{"n_kv_head": 3, "head_dim": 32, "activation": "swiglu", "norm_place": "pre", "qk_norm": false, "tie_embeddings": false, "init_std_o": 0.0112, "optimizer": "muon", "lr_mult_down": 1.5, "beta1": 0.93, "lr_head": 0.00471, "warmup_steps": 200, "final_lr_fraction": 0.03, "batch_tokens": 32768, "dataset": "wikipedia_en"}
MLP neurons of a small language model. Each row is named by its layer, matrix (gate and up: input weights) and neuron, and shows model dimensions 16-207. Each number is 500 + 40 x the weight over its row's rms, rounded and kept within 0 to 999. Numbers have three digits each. A neuron's up and down rows have the sign that makes its largest values positive.
After each neuron's rows, "fires in" lists the words (lower case) most often at its 100 highest values on Wikipedia text that the model never trained on. A number after a token or word is its count.

L6.gate639:510566519499426455440491484528456481500463483514531517538546553474503491474516456478431468525466476530509559504469482541490483517551529492502491489511444521455601452584457442423480547463528453467520454534455457544516523431492543501518489540472489504523483521545552532566462454473482474442438465487563483496533529507560556560479594498534491554489462462517484487483495535541460461523503531509499543490494496542534488573498502487528519480467470494525529471490431501496478555450526428482496439479436456549478501467458514557487493465501486501474507430429450482527504477471608581466
L6.up639:540482452532491509402500463478556511595475563489443512549437397442506469557500550513537514506482440448535556508485564505504448465449522531473498442547530523454484450471512544535526463515546511504436554523468470524496539516544508527516510474525488543508453532437462534423535480470424541528497458488473478503512490434533547493481491522468560479506548512484452516502534557483565541446586479463515495527464438557498516410504523468595503517439617432472488509482477459499492391537508471480516570481586497518515490467472518469544464550511512493541567507521485454479450474437458467469
fires in: "would" 21, "had" 17, "to" 16, "has" 7

L10.gate274:472505508492462551502415452549517505549576452474439485550527552520537483435423475523527440544463484436483525426552521456548525555498573533497461553496529526515490509458425512523446496464509486536467512577423508514563579492552555481535475582488521512532451464505505473517428504508499463473465561548530442456496446462434491455445481590505542485544468443531475469513508475503516499532525469469508528534457488473511519498524548537536504435400542507508522523468475509465486444525441550488484472478468533519522538494530477437490502502510516504393502485442427526530528486453549488538
L10.up274:567479502579512503501449521624459475469454423433523494508505488490480406455584503489524449512498480563475519481538586444501536495468541478483474472540525464504494434489413456539445471492549546558468535515531527460465565547535526525530578526463540539577531495460454425504497486442535508519523509488526513499523542431495473467484441566543574521486502511492542505444519534507498482494537483517505485571513477499493457517496513506504477488463516541474479495402526463404495527510387471437513519529565508471476488442513490547516503487435524467436498485527478429570520458466510543523
fires in: "born" 19, "located" 11, "based" 10, "involved" 5, "killed" 5

L12.gate57:518464507552483523468510524455496490488464505425441511485449458406587510455494487450506598542549532511532443449546485570549468502515522484477495522485482437444476502512491522489482521480550437469512532561525542490398499499495479520579507457501517494431538481487488484509486558484537537477494537526553485443559520506519533534478420480530539528480473505517463459442442502547542448447520575471497488534562420518548484439538490514437518509530541519528527455529475402493505448517433520510525546439516516456531537475511499556495494559505527487529438528583498559519487456468504543462
L12.up57:444465530561469494443465484520492522478435507604482464406503470494527491478509536486566477579438471429432499440454495438498463518495503515513545546572600448469491514495548533500479458533550464544431501449534436497468481448475471511401481504546478554516453552496467497539452530497523461511500491519450488476471512592496493505530490457536494496524473579502542524503445488519537495489508524484523528496463454449473550522552498520559514566503534455492528528492491421492450539580486452499492482504545483509556512547491508461471486497561452510498547518540539560505603604563506507546
fires in: "more" 23, "very" 13, "most" 11, "too" 10

L12.gate257:539494506579535443480455549485503516387491559549410537509472396483478512458505468515490471510495543533504562493529452493516573459540494551551510559497477509546469451433517492519445438502486523554499478485476447574488485500532473515581463503522525448436468471483457529493473574481524562479463475490482507434500513457526524521464462456564515465523423511547433481439507477481453556410538557479510448584475459460491515529484541481488536595513510465502461427497488546505476395554554527552520459474517516467544489516499499506565528553474507505550502535497500433471551522467465458528
L12.up257:502531486531520484480530515455487583445536437528415528545449461514493523462395519530489487454463541581548463512468508523439565425519519495489521520482477496499566452434481491443516486493480565514462487459524481562492499504480481474481491437494484459418515556480498501526461514480452484486464477470527487474537466504514438428529463529593448447532464499468472475525464530460475496529583542529443517517554545443541527502623481501495527552480512512459497477502471474549537515544473493479476423427543515477559544549484464527507510547439526513495588533470519474477550474455495498450
fires in: "due" 21, "according" 12, "referred" 6, "them" 5, "belonging" 4, "him" 4

L7.gate641:459536458514406503485489465535491568466453524530474482620508454539499493445494510489511487449458531478497579559548421515478543545440532462534506502521487467458448496503450550460517476516549523513513500446485498470535482576487499450535465509486466570540472501530510508470555504500515426566471449445487553459531609509507513575466507465549516429491520461513569405488493493441564499586532458561551496509500455458453489484567479442486540462520482516506449560570494539518506482556479504506451454574554475545457499505483477447527490521513420464578546521555431525522491539529442581495
L7.up641:591503486443413422559530446486490508494531537447479507499563430442545479484516464489517472544483467414510474509546518525558446530443579585505508499544519490446529441511562460481457469466516504518485553475476536443468560474541522467563492518422499442437484482447441515544458494524495520492505596540366563546514475455499449468549535522468449506495545500460477451601498472499499489530510523483553535428519548581495521488544462479487498475500447474480489430462510465571493463527494483518522460430513491540502519485498511551516515530541518564416504509462506438488413498433507465441
fires in: "that" 26, "under" 16, "such" 13, "both" 8, "same" 7, "on" 5

L11.gate228:555501529528502579519479436481486512505505449488485566519482494508516463545423482530488496463602543539529446400454458522571511486449500498489489447419477533469530490484451476517557516490483519447502526515495492494596479463451568497485515466490524521540530532509578510499446516502515437554520467449516520508500525536642511496430550516539491481500448506519516585460491625452485454495537486449464496463509445532538514503525484483570492478537510490465467495512554458445439543512475491464549438467466518534460503481434541485532513496566550516575463475470609512556461447519477492516
L11.up228:524466533469522520498508511521472556418557461536499518457566538500490446551525430473457516451536506415561465557534533463519437512548495465580614477470493581486471462488443550430498543431485558519498467442531558527511503426419517527547466517540481491461434480575540467455507463446492453516554484463514503580544490466537516527461441469509503520565573502516507486512540478506534456471494492550445515558394445449508502538477509522519482498543446464522531487507435457445456528433532490468451422468484514425496569504446486454561592447494526531560473504499505498458495542514508452509
fires in: "to" 74, "not" 7, "and" 4

L11.gate673:489481532548503543449527437533546487527505507449531535476488439448439503467531507557455473533466443426451470458497507487406539520517488466491547489544473538481579548464485460473496514460555544496397505521483521445503416537419463464471511502455481523496461500444469471569545531478373494610535495510532574503497490551578415519473510517455471557485482518501492503553486517569496505470500520508593576503486508474410498530546523537478417523499459454487507556546486496509512479475467539536509423528410491489443452577505506498574457485497411519501534548510444496497474533453527478540
L11.up673:516509497475484495412530484542477505482472490492451545441494464535446437478484528489490472451459540553460480428615496568472479526401565515468473480496537511539531505480446555549486478496545500518398481511471555489452484482451555435508521556433518557452472459458517473502571507472556474503508509443495524495482477451469467491511444463538495432428502534529471546454528549503458559500440533504492512535493441562518487535457435492486528495507523414510500467539486528470521471524503455419510478592501494545475489409459492538586526573413462483481533513523501477474533510602561439535
fires in: "to" 15, "and" 10, "after" 9, "on" 6, "in" 6, "through" 4

L10.gate303:480529474520501516532597514463500503471429487443554509565491458469542469470477499489574498522537526497487534529473486485581548448519516476530531530536479466524475528478452494511499452521510441464567554452520585429504539525515481506507537493461608472518511539426526560464483568474502553442500534499495493494389498527526501500577497488584497533486526393517461564532522459495535496519530450492488524417495470486478584502560486489450556474439481540524529515489497557494444470484439522483490508583556504562440481434499575464515524543507525429509517541490477476457493464585484548475
L10.up303:503544506532542507566470516474504510450522526577473405488470483495537413549463549500506556517465457502490494467527495493505472500508444529493499504552520541526509507543524549518482487415473518480492454442453551421497453481488533506499479491442527543508510547479521472439557551537470422614480557496486467551523423505496522421550510475510560490564523493472499558525514590588472449566522513516451519474439470548469518537521541504516471520459462447522509542519465504449429519505501512491459575513512542471535503420514541533488481535529539474529457445428479530509466541512576497490
fires in: "one" 14, "north" 14, "two" 10, "three" 8, "several" 4

L6.gate10:523527578517459441463469468460557513474511574570447520511589505495540527450460503443451489474479554487571532571434430453510586540527483607535460473555442528437485440495503480504560438510463469557516505512503527537524428479475507455500499556492489548474460509536555516539482468396399490456530523466538488477532482447501443501504513507527502463477481479496470539498514482477523542486542487455471484562506470510503481546525510385469463411517476500464479524493482539548488512503420583510510506528524560468501502508456454503493532501521500435477461459501413562496539521490504398411
L6.up10:494519530550492526533474543489453522483517469515540444453467555543474511454447497515504449550434526562508557554527401511418454484527463499459468441454507512461490463473503454468514463508483565464474515584527568471534568462468476536438482532417501447554518483503499647491459546480493507498483518542532524492554439442500479472501508544449506509515467498422543520505461506535577499503510451513519554546549390466476508516538490499504509506455513488487450488458538534507542486508478557553540445535470535518532477508517467435490523479495496408480426461517433468475558461509457533502
fires in: "an" 15, "2025" 13, "year" 8, "2020" 7, "years" 6, "2022" 6

L6.gate55:508507487557523547490468455460473453499547511538493464514549455469483513477559473500461490450526498495490526505473485492519495496553511481534439525450521525576582528584470575506451466405567514486514460510461543519471494495507529439506489495483482484470516474548479498490518507387459517498488475505580402487502450424446427561557496390522426481458458515547448609489488495499537571622551521514448477445459513499536518557469539443448528487495482491506446450487541507492458466488443515404511468448459516482652485546513516495501481485469468514475517455465466503442467487479573507512
L6.up55:453559504510482560465534524520536515546432531530529495528467505537478465492558408544486384481440553525548519507510541453532531527501529533482454437467552495426495485461551494465533496536445513586532507519459506501575506480476509495534519576555480513515526414525444506441490452519434494432491538547477441456483416478504438491499459469542456519503471542485491553501515433455499468540513439505568532545492474520505520420569533466471543506462503529495470489454542539482526456511457580544516526435545484461587532508492514522494475485603470457551523540457400512572444530552537516465
fires in: "a" 48, "0" 5

L11.gate507:548539392517486529561440481509553522482472576446531497459520537384505470468540461503486459541516557503511491477521470583463554539467490558488447463523585471528560539506499487497536503500552566519479527515498509453486530498489506481543442499567473486533545527503501499598547557522499504528551539436524508469538462530488453469433496425460488456526579479534548510457543497510502485514495429534465491506548492435539509520543543484532548548487436509538498416553522504432455505436467531478440439509544458513467459455404462533489553530473488517561517461478516530538496470521536533510
L11.up507:427509530507511503452501530528526447527471488535486539526530511415471537498578503493374513474543507474425480449509515571445525426426534593535431530461484577459531505488486490490609422490509480552519437432576491473509521463407537446474499497567502512518529570451466453573495533514493501512550527463476503546454432517555545514461528489532407446482536506474489514435485474472479463490580452486542468606467556439561512474497486471528510537519445503512495435533462524440488462489498499511438491480569510459491531522479491544509492476526514543515541549525563520467407487492490518482
fires in: "to" 52, "and" 14, "state" 4

L8.gate193:495551484447588483471509560527511531507521420416459465529457502519526479445529511495478500531561476519473521505496462485474517453539528430439523476516463471520502456582449467507433458485519523462396471499489550459531598497461535506519549490554489543522426500506522575575497522467481565567519529525520504403511467522563490511491455475549539554449495547496492475501482502464452444535508475547506485503516466546540502469452525430483443591466494433476465558532460482592501549518468450494505396468464501447457518513470430515461520449523518502539492494541523537474489500507516599487
L8.up193:501418514542490569517511464499493492584468443470460490506448453479533484466576522451508450536531508505492481476568402470504532500471538549511498492539526514456461487528533573493474500476522510534514505518510551551486512581497583558553458487463490511478543549550531499451513526436511404502442538564529573487506472478480559463494527481538530490522437451513506511515486510437458504448435613542546461455479511500525448479493476545523450492544570527464485495560502504498471515529520472507459458480503548487571560484535500493494578551540458519429545506514467549537473457503481538481
fires in: "had" 58, "least" 7, "than" 7, "has" 7, "only" 4

L12.gate619:494442534540521513494467484537477527392453521521463543523484503483478462475538502510483495516525539450500442544516491500536583481469528513514498471575511446551581492475516479526508538487422504510477454510527464452471490541532478407459530481581446477496488482510532464493484479570438543544413488530491519461415507483467468504559417487544544543494457505448500459451448514483522566496515474526507510548518500492482582587512484530493513476493500520522438551556427438461508436564422544575531513511565450561501439522435519543532459563473554468530546473521461481446499534441491491545
L12.up619:412474509492555517463428481484508473476470490517455487573416484474478504473433467430455527563514525433492546460441518497541521506415463459553568512496565510511493535617389511445484524575540542502459499465531532472497465492510510479497649551503451541542485464533539501481481412490489524481541522499536585501460452461517535482403515529499546502485532441406446438491489477507572516535556514513575507515481519428559519496517485499451526508546467493564506535489490511527493490545494524516472459554482509494500558487500483496539536560517448522551524528480514562541531536539435531467
fires in: "such" 15, "due" 12, "addition" 8, "known" 8, "according" 8

L8.gate216:449559521441507506466454514496468501523466526500466402505523485451546496467523517485456459613476467563543526501437515488428525520522521527487537474437524539478512449448536517463500532496465534559493490486535528500562533584520495440556445466410497536499493515488504507467439499477516496440513567457519573544487542520522404520442574532532532491506532510521494470492502506448460487477478521577516500494494471552514500510509513576448530409570483536439478421443502531483557497517526508558466450526482510534519491511501437496509415537518518412488531419515512531465508526422531491524
L8.up216:491487516469403467490530501505586495515482519577498517468442529500504455539472520480523466488610508440486584419519526560492503493472557476496533513568552432442496478461490491500520564429501519516524481527454533483508530469514572449458521484539457468532460458493523482459519463496500564508530468540508468447481548526490478502491511502508540468558530547471518410551497486441509461492540493538483413553579559513491510530492495509567523549504478474594425483527488511512465527519485514518474508552556479516461533500481523471526435447507465502486417566475537460370446484534507483463
fires in: "two" 21, "following" 10, "several" 9, "three" 7, "one" 5, "ten" 4

L6.gate699:497526590496522506535509503511538494445514496546513531484592511525450412548490474448503488521517575475504478493419500527511472431456523494526458530481488499495527485488490503562494472508499499509499555486541495521535564459506527489511480383528564473557518426546530491491534520536487497528482574454542473555452557458584471482546506549498460462505442521466492519472527492499466475510594533493511527513601553484547502530534506548545511446500566541554554477505473431462414546497453498547500492480572528486550454458532582556444489444470508418517501490457508559462537467483444507456
L6.up699:557475504533482475497428510583545577486464536544510598501502519488512515509466540526412482467514487515573549476475444501527468486516540466441495478510491540522465474518500493475460479536574527495454466491545506516486505526462491489502542506456471503415462455511570522506504484493454446474452464557566539560509561564505489474478542420523516528526502412495581478546450539414563446470490534490550517461496456450516519537408489503531495524503501532436536552497453481459568513488426558475556495499384439483490447508488453514501542460447448427493468540524569452454507528460475431523
fires in: "the" 18, "his" 18, "her" 12, "their" 11, "finals" 4, "him" 4

L8.gate346:504459515447455482553497538446534528482486505475548472478527466501554540506444467370481524494467466581543464456501366464509487503530517497546432482498503496573501469524412492540465483495538523546498475438547485517467490509540444452523460487500501521498541527495501519480567478446551422526519471540570482555498484485481507585513538485494444511488488521457490526521532484472534475514471534487490501633525457453543513542569524528569509409532485524590484532445516492503493515526458460522524518400507540583513488502521510537453467508558554474459479451582527546525544556517452512430
L8.up346:518561493522469487492431532520418521526486464480525567461562481499452528536525586459476418516457548466544435456516462503437464470430553419548494464505542532510478509466486474541509529416528492554532515415461532486567471491467493447462430469568442493548525459480461493509500498472470609529437465460482573533523490539532448495448454436512530457545576515487506552496544465502565517457556556492493542477531492503556490570504467472524463440473525508553452511501425514538517464516503502465557523512448517509569554473543471450470495465526505458465444506498491473429481528542523532417
fires in: "his" 32, "the" 24, "my" 5, "their" 5

L8.gate242:480485481405510492558509514470457451442411521469499554505526483506552531482564479444440546562493463493562527506499542543523464462454511541434470541496507478471554507451433488495529537521498499615494544389560522474540492437467449439471518501551497534473467532443470478523451483470482510466460483594497484546520497441645537524509486488513554502443526498479506478472499523495485445556485566460471497556557457469516498571529484444476513505494516531468487515509404519560400502516502509522552502521473499478463443457437463509594533478516393488480500549525457522525598556402466493490
L8.up242:500490449573411433480543512541497461494452520444490442440598557455523447526517525468552437545570420429479459518517488537537452502495543490484498445554503490467466491459503523473460485508482448485545471505492501476522460479450498487544505477496572494518474471452457521436459502416527501502486505480542486556404450501514420526504542418439611466568525507466490550559438437478538464531449537502514544517488461467448472514518516477481514515468522519471480490460413490475490557487475541544555426509498467443467452575590485483476499493536514540509510537489524490474527520388541467563
fires in: "more" 24, "most" 15, "some" 10, "other" 8, "those" 5

L11.gate172:479538408539405519539446532540494464391467541614500492514510512471549416528504526500504558601530580428505512467447516559429453480378540490472502479566507554493493467484512500443601473498501575496468546412484549538485540546551495447439421483454482539445561509508520507521515554566524492484504456480486557472484545544541463510474434488486477455453534528469500488526504496504498534520499539507445520477442459495437546522510530485500470472479487487509427524537475421490556438500489529475495427471548510555470513471401469496467469533453527511467504490492425557488407508494509449561
L11.up172:508582451469448508500489459477519546406477525503511488514524515500477428519509522464474508511453515461488443469462511494486534510529427531533526457522525417520481529463534566406486470427527384522480509552490569504504572512479533397494466462419468495480526509489502407501499537520553537564522532499513581522498581508516476475447533544538510438438502496489482519567475468491533475486554479509513439503519500475542490478558507537519505540514508516573422491545537495514511497559461477473498489558465559521502549456420518574494513490513527490557560497519476461577576464535612522520
fires in: "as" 19, "because" 18, "that" 10, "such" 4

L7.gate527:492508565527516471492470507554439518520540520479429430502446521447417493514476540499499478511523437515480560475474477566449418536475551509417585521495498584529463515447533490486520519543467541497508514454567514432516499483535528489504556536512406523492466549410568471526477510469460481471560547551535564504562485487527461543520488456482576488475496517492491468508523507455486514559531507550538491446512442508595522549559493510471424505469486491570547524494487454465522480492414459480475448415467553435489455493469542511507516493534445482515501523525417526500503535484537467489
L7.up527:444528484474485510469511424502485464490438501566519454516543498514468550435563480447517527504467525546521596480466438484515483500550458443500549422524486454460531462540548497408491481502476509514507557464598463485520555500493535504487530580510471520556543481446533547500552481499540494485543506563553564476467541546547520476505520517477535532533495493511570522454463515468498513506442506555495485465491462562562478468546447529558448513557516520521533547538518595417524445595528507510414506486395528452517555479495533511494543551430453488581430600510554461454435501518545486476
fires in: "and" 59, "but" 6, "also" 6

L7.gate382:492459602486488479497467473471547489459506541542533550512449487451521443476517510554490448559506531444496551492472469460527489462498490510655436523503558535487457502510522532564565492418463508543553477519485590497518554610512517517547526432380509533473509434546502525375597469447514526525537470459590484517493463465543492543543516462522491455470497509447493459489520510491469556462489484457505485420559496498452492519512546414455497476482445599439499463510484491572550481486473542435469510501506495521568544469499440476526510529508588522494492469539483536527479477463547444486
L7.up382:564546517541542575465443501511460528509549460481544557572447482468482453498544523426585514475466467487481404434472587529519537523525486484470492467485518494486490549436483426549469451486533570485483495540450496619423540577500543534483530539538558533501524466431462512475462550540493474474525556519452531542476509558531503447502567520510569513517501478534506558495459532452486519538456477465573454518481460533512542506519505544543503505474461494508445498521566492524554470476490476469444519502515515468540481473503453471550534435522520424502463525452505504554559400557514478497
fires in: "0" 22, "2" 9, "5" 7, "4" 6, "1" 5, "3" 4

L11.gate675:497503555466541417556575562529513528448523485427507493554542467439520528471457543472501507503431493492502485474493515541501496471520528514473491483527570461441453516536489463500531547488519515533540445507490524462483551446494447480438432494469471502531491579464529510506565509478513517485522552531443508511463582541508517439469501464515485526500490491499490503521552553506458470488441447485332526462513497529536485512476508492479550545524481624530423552423510422509492500488579455499560446481498476482510523441495495505543529476548491519555525419454540536505533495477564487516
L11.up675:463502443489534531556497507620558460439493501502507477499444535473460430531588496522534407517574502517488460528506483466505553547502488468547508512482527665538530510488566511494534539520475468587518493425502482538556505524549472495518584489504500491456492485622499404526520487458442435510526542505458545527498463501484459539472539481527496480466438514501473542480480517488515473485467515500508480531453506442556555471495523528624444459557430470473496502457408494517476477497486475480429468558513527438524467483564485516565545498519568511479490507493498477511436540528499489492
fires in: "to" 59, "help" 5, "helped" 5

L10.gate614:524466474538480575457516488503496537593535599451495531483509519506475414456500587445537488538530482425535500472469466552538449454444591445542489542431481462526503494565520528534429505433499587512454501482477522489508505454525603499554542520486497559552507546491464538475504513471446485431466589511473458502486486480510537507430544517489528474583499465483484513477544450500407516439558517469517488502533509514498489449529465454486421502518483490527566498490429529521553449535470523504503497529422541541440486518442428421560476504500568491520440472537532504483497464486452491434
L10.up614:511528442454539478490510491522518520483502511478469531551550499507517502448427484480518475494528468498485470510503505558538483475499582465435530491444523452513527512536533525531523488471484512469514525496521519514507496469580446433515487530503548539572532490515504538471490511478510467458460506560523487514474528405520474515503493472487437556555446425479499529490534529507479481483549473490648518504536452485594500511550455533431504450497521532519477514494496499496486485462511540512460459500416461441479416605625473431548490545471446554489437526501401489468496515445453529413
fires in: "an" 85, "another" 5

L9.gate569:498496521495479475494472530549510504539558580491470470495627490444450433535545524494527453498452475459539565499551492519521480537471524412471500479528503413474495538575409518444535491471496512499562518481522407415561474510550494416479540478488494596586562580498469583498518490512469501530500545498496498512490500517456548519454490466501530471492555452508515522535543538522474467472564469489577449484507517531519486505509513485484520449521482476538490574533535532416483537543469506503517518506517483511494521515449484501515538437563393433486459512565519466536477425517508510457
L9.up569:495435583531539544515573518548488441522502477490559523451508529533500546481479480451547520507539502486429500557492513487503488556529516532408440449546478452526493463490540468536529486457496503501419457535470509512502574455495487499554562549553442528489496456399454515537562502439566505492501480509504469548474503512502513545479539434464457466480573452431509451480531501422532499502409435494505516459520559509508532489514517514493509547457443507523474523537404525530476491465492564528460517561522518517498461489548475471514527540473535555473555569542537503502524477428568604494
fires in: "an" 34, "of" 22, "for" 11, "and" 6, "in" 4

L11.gate521:499546508475515505506470478489513519481523570458462443474517489569487462543511455462519464547494530463526452507478481490553498472501522492450445565456503483538543427591494568585487496551459541557493465499477433507487552464494468479545534518441455590538474539553464529513460533520428510412471411502499481569478490488496554483496493480517531412564540524538545605447565507559532540485601470483485468492461485558535487455481474452444472482509528534469514540541487497509535533472600564507510503447449535484519490514458446435546552378471459575487478449488419522541518517475441503456
L11.up521:477450471502563453508443483427479543514507490531432490467516542473540428514464539473557532535486606529549384535481471512598534457505512499515558531488580478493542544521456518434503485497523544497480544486537517538559508569437488454473454445420527562499538477513509475472564495508483492460530517483520469541461519474431469492496501518541483477517470509538437518552538531508473480426549469577554551490447473508535524435534509536481555459519494484526479500490516502431488584535569501485558528508458441531498491591525419394514472450575495536478506534500466537526516478459500422509
fires in: "an" 89

L9.gate24:501497494505476490499521495585479552449526519517494537483466496437522476522521498494530498404489486497503559461420487475466510532528486477527553504519483494623541543535445565535517444530536502556509468509514552504454543441462516463485551485532530474507451509520483483477436493436503585445493496476564556445460446505491440421492524474503527490496555525489517429505531567522514557572467458471506539463460482489542508518482532434508442501498439556435468506480476587526542577533511497473428562561469561349515508497461494580530585412477498544477452502520507564539488495435511561517
L9.up24:533538545432517484498518573477499498523501454516466574524551480489544541519564472450570539512487485453530566494449496428449477498545500506458525528518541539510562466468603499459506466576464533455480498528490519487486532575461459518476496573500489419437439498508515521505549544603558519482512499519510438515607555530440432475527563542433482503498545504534513442515561486520515545530466486479495512533557484455393476482501584544473507463498477493527482480500442499459468508478517503509472530481522448545458494538476503504537439449507527424440475498552520539485509602508480483550
fires in: "years" 28, "days" 13, "hours" 7, "year" 7, "months" 6, "decades" 5

L7.gate30:506488477501419450518507461511455473482524506499434498470484536418513429523514479509557523547584492568556531650451492476516477518547497484520525533463487549517480573499551480504481477477508528466498519559556483473464585491572503527491466514478588525479493533417466552550563478478442511480490585486504550608450475539482546485577432544499469478437531441498474510493521487524508438480561442566541511505486542449495548521511558421479482508499478486569560492471512469458513535512449516476585538510472447509534493500505514470559586492452490514453546494494476473518396462429466476529
L7.up30:480419414513504540477519443473453459504531491480481489528505460470486494540544514506516479526441471510555520536460485514421435463489532545500513548420489578462498463510519437464557469510403569493566407525501474540420390437498464494543511495487509562437454492537498510490474569420482504491487400409447489561443544508521534507560498547532488482506489547458503461432503466505439489531471490462511502510463528538463505515493466472566488520476457482510421583484504431477507520503463528502484522472516477535563584552542522512495532582459454577500498444508504481502552500499460573512
fires in: "he" 62, "she" 18, "who" 9, "it" 4

L8.gate110:509481426483525465432525519562506496594445417477515540526503547496591408474467446558492535418475477501492470508515500501506482563534540496521446467524513521521499524550472542468527482479513496558475464549469484481492469436527576531423448408511521525478441555510547495559492528561432434493431437531505485436461491513547504549510492465462494529545501571455528511458493529469503528489478450588428521502454508512526472559537491500496504549520529417502500535576583456495529530462482442493522480424490542505591506542493505516553480469472607539554502550481493539496500450472484543470
L8.up110:448525437499581460500542511442559458515545457429529519415506542564495447462509468515399537563443470515460480448548421484489535474542499490539408509529530490491592474502538557476516493514505570536504532540405525475476551510521519461455524485433508467483457521453543521510434486510515566474533479572407451485482510429525483523553503482487489504521467510451450481484550460559441496501548473507483485482499503485515567458512483505458452466458529555513473461546492475474455530435488513431451502449450503505500530514527589451491419455459499502448559489453544456445538470479511573484
fires in: "not" 31, "never" 9, "made" 6, "to" 6, "t" 4

L2.gate200:459474484553549529500524476401477460419516560407467431493545564507594477500480477503517513442536464505460495497537431538480576458547517557594543524526516507494569538487456526469499499508525472552473494532493523514467508535455508489506556477455541457538528501514618538581467571431516532540455504576458512495489507479471507475526483472547466477501561530449536479482544443522495545469478484498534446501463496467444429572585491539494525490506441516531456508570512569434497505466533494447494562553475466553514546442475499500436524500455472503496521532451495429575532540477444508484
L2.up200:468454522491479505529491553596449443529454488551455485452509484494485561558426492530563430462481534544506491531515483485456572607599487440536501471502512564500516565493512497463429534481488475506575522503459532541523479481528506498479576501518570533511449502490547541559564568444508472537530521465505492501452474460514499448552499582491502467487474423555457512533535505506547507543475512528529582579429572470499529474447575500500465472529554503511488529558522537558478491408471460478460498483526484484428444492476551558525503482440435475520503533447452524477472508529476548550
fires in: "part" 15, "number" 14, "two" 9, "three" 8, "parts" 7

L8.gate653:549445445486511495537478497555481493520497533527543441477539549512478457487441477496526500580532553446479465553484509579554456455469518525450483425428513485441442459462375463550483511513493508546465488480490479485530540444555557423468563557516469583478493465527473553506495484487500481507526536545552508517442528508497466563498423531469471491562516471514416497497532491519487511467487478424503548515461522468499430540606458494485571484504508518508522498402482488509552545503465445551476528459409486539507458461461481530480531459522458414556529464556443524504488468459498537514
L8.up653:494528517539466495558462494504428457457491591509497420502579499481566462437454546597499513521564494516467507486503560518590469451555502463479438541453548492490461429489534452465516501484498549480391527514516565459521510539500481474478458464515476494575505543537504486480503485477550524564444533483456536590470515463529567543510519568521536450562502504524545516518512499524483535493529528551486514514473448473540496487455542437464447535484467503464451514526461574491546547459528542443456521537459507470486537491497497556528458510454500457467461525517492540498473448434423445505
fires in: "an" 93

L2.gate320:398469515542535467530552443503459507448501527481462511479454509498484477524470466532563494487495510497545508576517471523557507485507462453535437486535429441521522499487498460463508437510534473538515462502463509472515571490529512480504430491523572507540569425518480437537547554507572477506558464550508460453522467425478478495535518514525454459533478476478482474461532473492458454551486495530507589558493527503574528508460506512492432489531530561534479478552510491438465474484430519500543486488482473461472506445490514473450500516443577488484420452491586524563444572497505457443
L2.up320:467511497488508479501540498469491417527486478497525538532453492545505495525529510505499465483491509485539487516509504461560574490542512417463542478504472521484528474399476414470468462480475538495476581451519555462481455501519501384473428462469467526566491556494445528540495457526539624484498542558508489517549473466605506474460526520486467468601490533409409498449486534471538567490484450522533526512457573450542511525465519501443485454495622471493522515393504504503483463501467517502470490542485480522480523448492561488527518444447559419462392455433543499510481489519483521463
fires in: "there" 51, "based" 12, "born" 8, "here" 4

L9.gate499:551476453423457486486448538503592523518525480546523593493489535503497479440395494503477437478538586524541514500502489492496505525503552491493510441494508509573541477513421500470449490538536489537458386524503519475545457497458475493486495491454508521551500503551538620429494487504463481555491530510467569478484488593487443484496511464489504594554529449491477513421503481556483485478477514488484500545424504495479515497564461520530453454479549550483518499502502478483466486495501495446523494510469454505491501491433490490513459556441508485597575445537580475534452502545459539500
L9.up499:511473420631438499544546533526561540571526502494527517444488452465514453545496445445513467471522486496540478537453439488480524485481436454486550497419509531471568471453486527477480451546515510515527487483509476516479580485554561533437487461532459558551461562435529476510545403470610545571552494459448497495524483493503451576488525505449541424531478482581481497556499543489515462504493544483440570425496543506528528526550517523504483457474511559515439529473400533504531511488529566470475498497397526572466512560479526493549520483475487505555476474453499496555449444548485543531
fires in: "to" 41, "not" 11, "t" 10, "they" 6, "you" 4

L10.gate178:521502522512439498521545484577472450435567494554492488432517447490510528444498508482480533506440526461467489473481489489475554509478490504458529488506520552523513504520469528551475557540455587556542529471527487429493547507512511447454519568488475451563524613525487497559532469515457499558571516497518454483467507495570455491506492542484509458547515465441460424426557455461556526525432461435464437498481539565483568493518576571475417443534536560515508449445464459562473595491532508514482507518453533518521441494475478512543582478512492453486488533488501500502546432488525523459
L10.up178:470447555519440552553528512438553448486532562544451522628536471500503461562511530525532531583530496476472584505511517544512479457530510491573496477491534526558488522484540444534495482460447483569504548443578524584538514430452538529478460510538493467509563497461475513468483484504571579597517479463492522542524485493537541486483463540556512476469500501447518448494493489509497503436480520515500530498490518543501593568523483485576483505466448415544516482461445520457442520488524511492465513455507544522522502535551514519581505486525517517542465501594542532525498478536486505512
fires in: "and" 39, "can" 10, "as" 4